From a checkpoint of a small transformer trained on Wikipedia.
Size: MLP 1024 GELU, vocabulary 616, 15.1M parameters.
Architecture: LayerNorm before each block, rotary positions, biases, untied embeddings, attention and MLP in parallel.
Training: a variant of Muon for these matrices, 813M tokens, 6175 steps.
MLP neurons of a small language model. Each row is named by its layer, matrix (up: input weights) and neuron, and shows model dimensions 0-127. Each number is 50 + 12 x the weight over its row's rms, rounded and kept within 0 to 99.
A block is one neuron, or neurons of one layer that tend to fire together. After each block is what it responds to, as a language model described it from the Wikipedia text at the highest values.

L11.up329:61 35 49 47 68 46 41 54 31 42 69 68 42 42 28 50 56 62 61 56 66 40 27 48 44 65 44 27 36 51 42 49 64 63 62 50 47 44 47 62 37 52 28 30 62 56 47 66 46 70 48 41 43 53 66 22 25 46 66 44 53 57 42 35 52 55 62 44 56 65 35 46 54 29 54 30 58 55 55 55 50 53 76 62 33 52 53 47 33 35 51 50 45 53 56 24 60 39 59 49 63 37 55 67 42 63 52 24 58 63 44 50 62 45 36 41 52 23 49 61 43 65 66 29 43 52 39 41
Description: Final word pieces that complete a word or name mid-phrase, just before a following word like of, and, in, or a parenthesis.

L5.up17:43 66 59 42 46 64 57 77 52 58 52 49 48 77 38 76 49 28 41 57 54 56 55 38 19 42 61 32 38 41 53 61 48 48 38 51 49 69 45 71 38 50 43 46 44 64 48 60 60 50 42 46 40 45 24 60 66 51 59 49 48 19 47 43 44 60 53 47 36 60 49 56 43 41 57 41 82 21 69 52 46 43 41 45 52 33 41 45 36 45 46 41 43 64 40 66 39 38 47 56 67 47 60 54 52 68 22 42 43 30 65 55 49 61 58 44 61 44 74 55 61 44 47 49 51 50 50 43
L5.up33:31 21 42 61 48 42 29 54 55 32 51 57 63 44 39 50 52 65 48 47 31 41 44 69 66 37 67 60 48 67 47 71 67 72 44 52 69 52 73 45 67 60 57 66 34 67 55 57 35 40 54 68 61 34 48 51 45 59 33 49 52 70 57 64 45 53 52 46 56 73 57 50 58 53 57 46 61 59 51 58 49 50 43 59 54 57 42 49 75 20 34 53 51 51 62 34 62 45 46 37 43 38 51 70 67 54 35 25 66 36 22 50 62 69 77 49 44 65 37 46 70 54 19 49 70 41 67 52
L5.up89:55 45 20 47 47 49 50 38 57 39 53 40 41 63 48 26 60 51 41 55 46 47 40 39 50 44 63 32 41 49 55 32 47 32 61 50 35 61 50 45 46 42 51 48 38 46 53 67 57 68 26 31 63 40 40 60 62 55 50 75 43 43 40 34 50 61 34 86 77 64 49 48 33 53 36 48 44 68 61 38 56 72 73 56 35 38 39 30 38 47 60 49 53 45 34 39 31 56 45 58 63 63 34 40 56 47 44 54 57 76 39 42 52 52 51 63 41 41 55 41 48 53 45 45 62 75 27 76
L5.up147:65 38 46 54 32 40 46 20 46 56 44 38 33 49 41 59 47 22 51 64 59 49 69 44 17 65 59 55 47 51 53 46 53 69 60 48 45 52 62 52 50 57 54 48 37 29 58 39 53 58 30 55 33 58 42 34 56 53 54 43 27 42 72 59 48 29 59 61 52 45 42 60 56 47 46 54 46 67 33 60 60 59 47 55 46 65 31 34 24 30 32 37 22 70 53 58 52 55 33 36 37 53 50 38 30 43 45 52 78 44 56 53 54 48 32 60 57 56 60 56 53 45 48 50 61 43 47 44
L5.up191:23 50 46 44 60 43 44 40 34 78 54 40 62 47 44 57 37 61 59 47 62 45 56 58 51 43 49 51 50 33 43 55 63 53 46 48 39 38 46 45 26 38 43 49 41 54 56 49 44 43 33 66 47 47 38 66 31 53 59 33 47 71 51 28 74 32 60 68 73 39 59 56 59 58 42 55 71 32 54 16 35 57 58 45 51 56 31 49 60 59 51 56 51 50 49 66 48 70 56 58 69 47 56 24 52 45 63 60 45 35 60 52 31 46 79 67 44 59 46 38 45 57 58 65 33 66 36 56
L5.up205:29 66 44 72 41 26 50 28 53 59 24 59 49 54 69 71 57 53 65 39 49 54 29 43 50 53 39 32 41 34 46 41 55 65 42 57 48 44 43 57 57 64 33 48 48 77 63 59 56 45 34 62 45 55 33 40 53 51 77 52 57 38 53 65 48 46 59 46 50 50 45 55 51 31 51 61 47 48 39 30 56 45 60 35 50 46 40 43 58 50 58 51 41 53 57 36 59 38 53 59 41 44 71 80 38 35 65 50 33 35 49 22 44 65 50 60 43 64 59 66 60 57 43 55 50 57 57 38
L5.up263:54 49 34 50 34 69 65 58 53 51 52 39 56 37 58 53 58 59 42 68 60 60 39 40 32 46 56 40 57 38 49 39 63 52 70 47 46 42 68 57 51 56 57 40 32 50 60 60 42 64 50 34 70 39 58 22 28 57 39 37 70 63 25 49 37 51 55 68 74 67 52 51 46 39 34 54 65 62 26 34 45 71 43 54 62 46 40 52 45 45 45 36 25 44 58 37 26 65 49 69 41 39 57 40 55 68 56 41 48 64 45 45 56 60 72 53 52 50 69 55 34 54 38 51 60 83 57 37
L5.up271:41 55 56 47 60 60 52 47 49 60 34 29 57 48 62 39 64 53 49 48 56 57 38 51 39 60 39 35 66 54 56 42 66 46 49 60 49 35 50 44 53 46 66 56 52 43 75 53 44 38 62 49 71 40 52 53 54 55 48 35 52 66 56 42 32 38 61 30 41 50 13 64 61 46 41 56 53 54 41 49 57 55 43 74 74 51 51 56 66 37 30 31 45 49 66 43 31 68 49 31 55 68 49 45 51 46 28 51 47 34 50 47 54 45 46 49 68 37 47 39 59 29 56 55 40 55 26 38
L5.up321:26 52 53 52 40 61 55 65 47 54 47 28 61 22 54 88 59 53 46 41 51 55 28 51 69 54 59 33 46 44 44 51 40 69 41 43 32 53 60 50 46 56 46 52 43 70 44 77 61 54 38 53 46 42 38 67 48 43 56 61 26 34 52 52 68 40 59 57 63 33 47 80 41 66 72 63 53 30 38 40 44 52 50 70 40 66 67 35 48 58 41 55 35 32 77 51 57 40 62 43 60 57 66 85 53 57 53 61 58 59 44 53 62 55 45 38 53 53 61 48 41 66 45 53 40 35 55 61
L5.up398:59 55 37 78 43 35 75 55 57 47 39 45 53 64 73 43 35 39 44 66 52 58 48 69 35 49 56 45 59 42 40 28 37 48 67 59 33 40 46 39 46 75 43 79 42 48 54 51 53 43 35 58 57 63 44 33 73 59 23 66 67 45 51 45 50 63 55 60 69 38 47 58 67 30 50 72 52 46 38 38 49 69 57 54 61 54 54 51 44 31 50 53 64 56 51 34 37 58 40 59 48 46 48 49 49 55 56 62 60 51 42 58 58 72 80 47 34 53 40 47 46 69 43 27 39 63 39 55
L5.up558:45 40 53 60 53 63 69 85 45 56 45 32 60 39 63 51 31 45 35 25 73 70 39 38 52 65 60 46 29 55 55 62 60 54 60 86 42 63 68 54 57 62 48 59 54 65 49 40 29 67 39 33 36 50 58 48 57 54 46 42 41 53 62 46 53 31 40 40 46 52 50 61 37 42 47 48 44 56 48 47 57 64 54 47 60 58 61 57 47 53 47 31 49 48 65 41 56 39 49 55 59 59 50 34 50 70 40 41 69 45 57 61 68 29 50 51 54 67 55 54 40 53 68 49 24 43 44 72
L5.up664:58 57 40 58 58 64 58 44 56 60 41 55 54 46 43 58 62 58 54 64 64 65 43 54 55 31 61 61 71 41 53 42 49 39 46 25 66 55 53 79 74 35 52 56 46 56 60 46 32 58 46 47 50 58 58 69 62 50 47 49 43 56 45 45 45 42 94 48 38 53 69 52 45 60 27 65 65 47 44 50 58 65 76 55 33 70 73 59 59 45 35 41 66 55 58 31 53 47 57 63 46 51 45 52 53 44 40 37 36 51 60 43 49 74 48 42 43 54 49 67 67 47 56 63 39 67 58 58
L5.up722:69 42 16 61 45 41 52 17 33 55 33 31 55 31 55 63 25 45 59 49 41 41 58 52 29 51 64 64 60 36 31 36 50 55 33 49 23 61 27 52 52 65 23 70 46 47 53 52 65 42 35 61 55 58 27 51 63 42 46 53 54 36 50 51 55 43 58 51 33 33 40 45 37 50 40 46 58 60 32 38 52 65 49 54 32 66 54 44 58 58 55 61 51 77 64 64 40 67 49 66 64 74 49 36 48 50 60 31 59 36 63 56 58 23 57 69 44 45 49 71 39 72 43 50 48 57 49 53
L5.up800:38 72 45 52 45 65 69 48 66 60 23 35 41 55 61 31 37 51 44 48 46 47 33 59 53 66 42 49 56 64 72 20 59 68 62 28 53 57 39 53 55 60 48 67 51 37 47 83 55 61 57 57 70 54 43 32 58 69 43 37 44 33 42 40 48 20 62 48 62 46 30 43 31 41 42 34 40 45 46 39 55 55 50 74 60 33 61 52 39 55 54 38 50 47 57 16 38 55 53 49 23 53 81 68 39 69 67 43 45 65 26 44 57 51 49 29 39 55 52 38 45 53 35 45 53 41 60 35
L5.up967:71 50 43 51 39 61 48 55 45 60 47 59 66 49 61 32 58 31 60 55 21 68 41 46 28 51 55 35 48 57 46 54 53 65 58 53 50 40 44 59 34 39 59 54 58 41 64 67 59 42 29 52 77 72 50 49 55 48 40 46 71 35 59 42 54 34 48 32 50 43 55 52 58 55 32 51 56 44 43 51 59 66 49 71 51 54 52 50 38 58 51 63 55 42 44 46 59 49 39 39 59 34 72 60 45 64 61 58 48 30 52 28 59 59 42 43 39 67 51 48 45 45 27 22 40 49 60 48
L5.up982:48 68 41 49 23 29 36 57 64 59 38 50 48 64 47 59 48 60 59 45 67 54 56 64 34 58 76 50 59 49 50 41 66 68 64 44 43 67 64 52 55 69 38 54 41 30 41 68 51 49 35 73 44 68 36 28 56 52 53 58 50 37 54 54 42 28 56 49 68 35 47 41 56 81 42 55 38 73 48 55 42 52 58 47 71 41 55 48 56 47 43 47 79 52 59 55 39 49 43 55 62 69 26 51 48 50 29 25 62 85 52 44 52 44 39 73 51 51 61 68 63 48 31 33 44 46 43 44
Description: Final pieces that complete a word split into sub-tokens, mostly verb endings like -ed, -ing, -et, -e (ask|ed, g|et, us|e), usually followed by to, the or for.

L4.up407:52 70 37 63 64 51 78 62 31 45 55 51 64 43 59 74 66 53 69 52 32 55 45 59 49 44 55 34 50 52 77 51 44 78 60 44 23 29 36 38 62 46 53 50 36 50 60 34 48 50 45 37 48 33 64 39 42 39 42 64 19 48 35 38 41 46 74 42 52 55 61 66 50 33 35 41 62 34 62 36 57 60 40 47 57 64 40 46 41 58 36 52 53 58 60 43 63 61 40 50 41 49 50 48 31 40 43 68 36 49 41 43 32 54 43 34 38 52 71 54 57 40 47 52 51 67 54 23
L4.up769:50 68 69 69 58 49 36 49 53 45 41 54 57 72 33 51 74 40 57 47 72 33 44 56 42 35 63 35 46 41 45 62 50 40 29 53 78 48 56 72 69 47 65 65 43 63 58 45 48 65 45 63 57 60 50 37 36 81 51 69 41 63 46 36 50 50 41 54 55 40 42 52 46 37 72 55 27 36 42 61 48 53 52 61 62 41 61 54 33 48 57 64 48 56 53 23 54 41 40 49 46 70 38 41 43 61 70 59 56 48 46 37 73 62 32 40 53 58 68 47 50 41 37 64 70 51 53 46
L4.up835:47 51 44 67 64 43 40 48 49 51 45 31 28 32 53 64 47 23 38 22 30 44 45 40 54 31 50 45 51 40 44 66 52 70 45 39 38 57 45 60 54 64 62 42 41 50 49 51 22 44 42 48 57 57 59 45 53 46 54 57 35 51 45 41 27 37 45 63 31 28 51 61 43 57 63 47 32 46 35 39 39 59 53 51 44 62 47 45 28 40 48 60 40 58 47 20 43 51 48 50 36 57 41 46 41 41 56 19 59 36 41 59 34 39 60 21 36 51 60 46 72 48 65 49 50 71 53 47
L4.up1002:42 12 40 46 68 59 44 50 52 42 71 40 28 50 44 58 36 30 32 43 37 66 52 45 40 52 42 46 66 62 33 45 23 40 38 39 49 49 46 39 53 42 61 58 57 40 48 56 44 39 39 57 69 50 58 66 53 70 43 55 47 45 39 31 68 46 25 40 70 25 50 44 45 32 52 47 38 51 34 46 36 44 57 51 56 44 52 46 33 43 41 24 43 48 45 51 48 56 58 69 33 59 66 68 44 32 63 59 57 54 45 44 31 33 60 69 32 65 68 60 52 53 52 59 45 50 50 60
Description: Final word-piece of a verb split into tokens (mak-ing, provid-e, giv-e, mad-e, includ-es) when the verb's object or complement comes next.

L11.up950:51 42 75 47 56 47 39 50 46 57 46 55 45 55 49 38 57 45 68 29 40 52 48 46 62 41 57 61 50 35 44 62 65 66 50 73 69 43 72 59 56 45 34 55 39 66 42 53 46 53 34 55 42 36 50 60 33 59 48 44 56 34 47 40 37 39 49 78 61 51 41 60 40 59 52 64 52 42 34 35 34 67 56 64 57 55 40 25 49 44 35 43 36 71 31 67 71 62 46 48 39 35 69 45 58 55 82 39 64 54 62 51 31 44 50 57 32 59 38 57 61 72 35 42 54 53 62 51
Description: Closing pieces of words split into several tokens, usually verbs or nouns followed by a preposition, as in serv-ed (as), compet-ed (in), W-ar (of), tim-e.

L5.up23:45 38 54 46 42 40 37 66 55 42 39 39 39 67 43 49 31 40 40 51 27 47 51 50 36 54 42 61 25 59 41 40 45 51 60 60 37 67 53 39 35 54 40 56 59 56 55 43 53 62 40 32 21 49 65 56 47 23 79 54 44 51 51 68 55 35 65 49 50 47 34 44 35 41 60 38 49 60 35 64 34 61 41 63 45 45 53 58 52 52 55 30 62 28 44 50 61 57 85 62 50 38 58 46 60 45 48 75 17 63 52 38 51 43 42 41 47 66 50 45 42 39 45 70 55 21 25 50
L5.up29:80 60 72 68 59 48 43 73 47 46 41 46 59 52 43 58 66 65 40 54 67 48 66 37 51 38 47 66 57 76 61 53 53 58 43 38 38 38 49 65 32 41 59 49 79 29 64 46 36 36 42 75 56 44 36 58 33 60 50 60 32 68 50 23 36 54 67 54 31 50 36 47 35 56 55 44 91 60 44 59 56 64 65 53 50 28 65 37 66 52 50 64 55 65 57 57 75 61 56 49 54 61 29 55 46 32 66 54 37 56 57 44 47 64 60 54 51 30 51 50 44 58 69 74 56 49 53 34
L5.up109:46 47 40 57 53 44 54 62 47 50 18 62 63 60 36 46 65 55 51 41 44 39 48 67 59 49 45 45 33 65 68 49 43 58 50 53 24 80 67 56 40 42 43 58 38 53 49 47 60 60 54 67 37 60 50 50 50 40 39 62 51 50 54 56 43 54 45 78 57 59 59 64 49 37 66 59 60 42 53 50 55 42 54 57 70 47 47 54 43 46 51 69 62 46 46 50 69 73 46 68 40 25 41 42 30 34 62 59 62 37 62 57 56 68 63 59 54 59 77 65 32 68 96 61 41 55 70 55
L5.up226:40 36 47 81 58 48 54 55 48 42 54 41 35 45 62 44 54 84 52 60 48 36 65 48 60 45 57 34 54 46 35 50 37 65 60 77 46 59 46 50 50 71 54 47 45 38 52 50 58 67 78 58 33 46 50 36 30 20 52 51 46 59 39 44 43 50 52 66 45 53 51 34 58 47 38 61 46 41 45 55 76 58 71 41 44 24 39 45 52 62 63 66 63 46 46 38 80 54 48 38 46 63 55 42 58 51 66 47 68 42 36 33 65 63 68 71 42 68 55 59 57 72 57 39 25 54 59 53
L5.up281:67 59 47 52 41 44 66 85 61 59 20 68 40 41 33 59 65 12 43 49 62 42 66 55 41 40 51 57 44 52 73 64 54 51 22 58 58 56 68 49 40 30 59 65 64 45 47 49 54 64 37 52 09 62 53 45 39 50 49 41 61 61 40 65 44 36 34 41 55 54 41 32 43 47 69 62 56 48 55 44 60 50 49 40 57 42 55 46 48 50 48 62 61 57 66 62 60 71 55 74 60 56 53 46 51 32 55 47 62 30 44 47 64 58 45 48 27 53 59 63 54 54 73 42 45 42 39 59
L5.up349:36 35 38 62 62 58 31 65 47 56 32 45 33 54 50 35 47 56 37 51 51 60 53 45 40 63 57 65 48 33 67 56 43 61 54 60 51 49 48 57 45 52 61 50 65 49 53 49 83 62 71 63 46 74 50 41 16 44 47 59 33 33 47 72 32 63 61 57 49 49 49 41 42 35 53 54 32 47 47 64 46 58 45 43 42 50 38 44 46 68 40 40 69 45 19 46 51 59 29 50 66 57 37 58 47 33 71 38 50 48 74 44 38 60 71 52 47 50 67 57 49 76 46 57 46 69 56 43
L5.up447:48 40 29 45 42 61 74 74 36 64 45 49 37 53 52 49 54 60 42 46 51 21 50 53 41 43 40 48 36 65 59 65 51 35 41 49 39 63 53 63 52 49 32 47 34 49 73 74 52 70 63 41 48 42 40 64 45 40 61 46 54 37 61 51 34 48 40 60 44 64 42 38 32 28 55 59 51 43 35 59 59 60 51 44 26 58 37 26 35 54 36 36 61 46 29 58 55 72 51 33 28 56 70 28 56 43 69 28 60 41 57 70 26 55 49 50 48 66 66 44 35 53 52 40 37 52 48 47
L5.up510:46 57 23 53 49 49 58 35 40 62 38 43 37 45 46 46 38 58 56 38 57 63 48 43 50 45 45 46 62 53 78 50 31 79 60 47 62 50 56 51 30 54 27 44 64 50 60 57 54 44 44 51 40 64 43 71 55 15 47 40 67 58 50 45 47 51 47 57 35 66 69 58 33 57 55 44 57 21 30 39 47 42 55 58 72 39 18 51 43 55 34 61 52 58 50 48 47 36 29 54 44 72 54 51 56 43 57 48 51 54 53 61 62 28 82 67 50 57 43 40 53 66 52 46 41 46 48 52
L5.up573:33 45 65 43 40 40 53 65 46 47 30 51 58 44 43 61 57 37 46 23 53 52 80 61 48 65 62 70 39 48 41 62 51 61 36 48 34 46 64 60 59 57 42 60 55 31 66 51 55 47 46 50 30 71 57 44 55 23 44 67 58 63 53 45 53 42 49 66 76 64 41 45 47 59 35 58 39 72 60 68 56 42 35 71 45 48 63 47 30 34 56 62 39 42 48 39 60 54 45 29 37 45 66 36 49 66 36 56 62 50 59 57 53 67 80 51 47 79 56 52 47 55 53 51 31 26 47 54
L5.up601:44 58 67 45 69 42 65 58 60 56 63 55 36 34 68 57 59 66 69 50 54 47 67 41 37 50 50 63 45 33 36 33 28 61 37 34 46 69 51 52 47 74 50 35 42 37 35 52 31 72 55 63 59 50 63 48 35 44 45 49 61 55 39 70 50 38 80 68 43 55 56 50 31 44 43 30 30 66 46 52 46 49 45 63 73 18 66 49 53 68 55 40 38 68 58 62 52 66 43 41 53 25 53 49 27 58 38 33 40 75 58 57 48 50 74 32 59 42 62 56 39 52 60 55 52 56 53 53
L5.up642:63 58 47 39 51 43 55 59 53 34 75 60 76 43 37 30 42 59 56 54 53 43 40 37 49 66 52 43 45 53 70 46 48 51 43 46 57 47 49 73 59 50 57 59 56 60 87 43 68 88 50 28 44 55 48 43 49 50 64 47 41 69 57 47 62 51 45 48 42 83 37 39 60 42 52 63 36 48 42 46 37 41 59 53 58 23 39 72 38 53 54 53 66 45 53 53 60 59 46 27 52 42 49 55 49 36 63 33 39 24 53 63 47 62 48 53 40 40 49 35 79 41 56 31 76 60 47 41
L5.up674:65 58 49 48 45 40 47 76 69 50 39 29 46 66 44 41 58 56 53 50 41 41 55 73 54 40 49 68 39 67 68 53 58 59 53 60 55 64 58 64 33 51 56 67 41 54 53 34 58 63 63 61 37 61 44 55 58 43 49 57 48 64 33 44 52 72 69 48 53 66 49 66 44 48 63 56 70 42 44 48 47 53 52 48 60 47 55 40 35 55 61 80 58 43 50 55 53 68 60 66 62 25 37 37 56 36 57 57 46 31 70 63 47 72 55 73 53 60 62 53 44 46 90 82 57 66 51 45
L5.up744:44 54 33 65 59 57 27 35 42 64 60 46 50 52 49 32 64 55 56 62 43 29 58 41 40 56 41 60 44 43 50 56 58 56 59 49 41 64 19 59 40 46 45 47 49 55 59 37 74 36 39 64 56 44 37 73 55 47 54 49 60 63 50 46 56 61 37 52 28 53 41 60 39 39 54 37 40 48 47 46 68 53 43 65 50 65 45 55 41 68 72 53 65 60 30 54 30 46 59 47 47 41 50 39 56 43 56 71 61 66 55 45 60 32 45 53 26 61 52 54 40 51 64 41 45 41 60 43
L5.up759:48 42 65 56 41 45 54 50 47 45 38 46 42 66 51 44 49 50 52 48 42 42 54 46 59 73 44 48 63 57 65 71 50 47 51 38 39 73 66 56 75 54 53 43 60 44 77 60 46 42 43 52 39 62 55 58 34 27 40 56 36 66 63 54 39 69 72 48 54 70 54 37 31 53 47 57 53 47 44 36 47 56 36 49 53 32 60 65 52 61 48 31 66 60 25 61 73 59 55 46 36 41 32 55 59 28 54 39 51 54 34 79 45 34 55 59 34 65 51 50 51 62 46 44 37 54 54 65
L5.up804:33 57 64 53 60 52 49 55 59 52 50 51 45 49 59 45 46 59 54 52 50 58 57 36 53 66 47 68 40 50 43 59 27 47 40 52 32 69 40 64 52 69 30 62 53 45 48 40 58 60 60 59 65 46 66 37 55 26 72 28 27 67 37 43 41 50 60 67 40 37 46 64 40 54 80 55 50 61 24 44 66 67 57 36 57 16 36 24 44 36 50 65 60 43 74 44 66 47 38 47 28 51 64 62 39 63 41 56 44 41 48 30 24 65 52 56 34 57 52 54 51 72 53 54 47 56 50 65
L5.up998:49 60 23 69 60 43 51 51 58 38 52 60 52 55 66 49 80 57 50 13 37 64 59 41 45 62 60 47 61 53 72 65 54 54 71 51 47 51 40 43 38 67 32 42 53 53 47 30 43 68 59 38 51 62 50 57 62 48 42 45 67 66 44 62 67 42 70 52 34 50 44 31 40 34 28 54 45 54 43 28 36 66 48 61 41 58 58 58 47 55 61 29 73 76 56 42 65 69 62 56 35 35 50 47 35 43 58 52 61 43 29 64 65 48 67 53 38 65 53 71 46 61 58 55 60 61 44 69
Description: Final word pieces that complete nouns for people's roles or titles, such as attorn-ey, chairm-an, direct-or, perform-ers, often followed by "of".

L4.up511:36 62 54 26 60 51 58 73 46 42 61 61 32 27 63 48 57 44 54 36 42 47 66 70 37 46 43 41 58 61 42 36 62 60 54 32 45 46 76 51 54 21 45 59 65 47 50 45 65 43 48 62 54 33 65 60 60 49 63 65 50 55 36 39 53 43 55 50 41 41 42 60 36 48 38 57 44 35 35 61 52 69 56 70 56 45 42 18 52 45 51 37 31 46 34 71 79 48 54 48 69 63 46 56 57 54 58 69 35 40 51 38 42 49 20 29 30 60 78 42 48 50 53 48 80 49 55 38
L4.up927:33 51 48 37 54 41 14 63 62 68 34 51 56 83 63 20 42 55 51 53 72 48 49 46 67 40 50 47 51 75 37 48 44 32 28 64 47 43 48 71 71 42 39 46 48 40 82 38 39 43 29 41 54 39 41 49 43 59 46 51 71 56 55 60 58 61 63 70 31 38 54 46 42 67 52 43 53 46 48 47 44 70 38 53 48 53 59 52 42 70 76 28 71 38 44 50 57 63 39 62 38 42 25 43 39 54 53 48 51 41 42 44 49 31 52 49 25 58 46 67 45 72 68 63 50 59 62 55
L4.up934:34 76 18 50 58 32 47 53 41 47 60 34 64 49 29 48 57 35 60 48 41 49 47 47 32 46 46 46 51 71 58 36 40 58 76 27 53 54 47 50 43 58 38 56 46 28 56 36 67 62 67 57 24 62 47 41 57 49 63 38 41 44 29 63 71 46 31 40 55 47 44 65 49 41 59 45 39 64 48 42 53 64 51 54 51 50 53 42 30 68 56 57 66 62 26 49 44 71 37 54 37 38 51 35 27 44 53 48 52 33 47 58 45 43 35 49 46 56 52 72 29 51 62 45 46 41 44 48
L4.up955:53 39 31 28 53 45 47 51 77 84 27 61 56 47 46 35 42 35 32 49 36 40 62 33 35 53 26 69 54 31 40 36 74 53 48 43 50 53 32 51 74 65 44 50 52 49 59 65 59 48 43 41 25 26 63 35 54 28 39 32 44 63 35 61 60 54 50 44 66 63 51 57 53 53 56 37 51 52 55 55 77 56 44 62 36 35 41 69 33 45 40 55 44 61 51 45 47 70 47 58 48 38 58 59 37 39 39 62 40 49 46 32 53 43 49 47 41 62 42 65 54 61 40 62 53 58 56 66
Description: Final subword pieces that complete a word split across tokens, often in table headers and section titles, such as Play|er, Med|al, wh|o.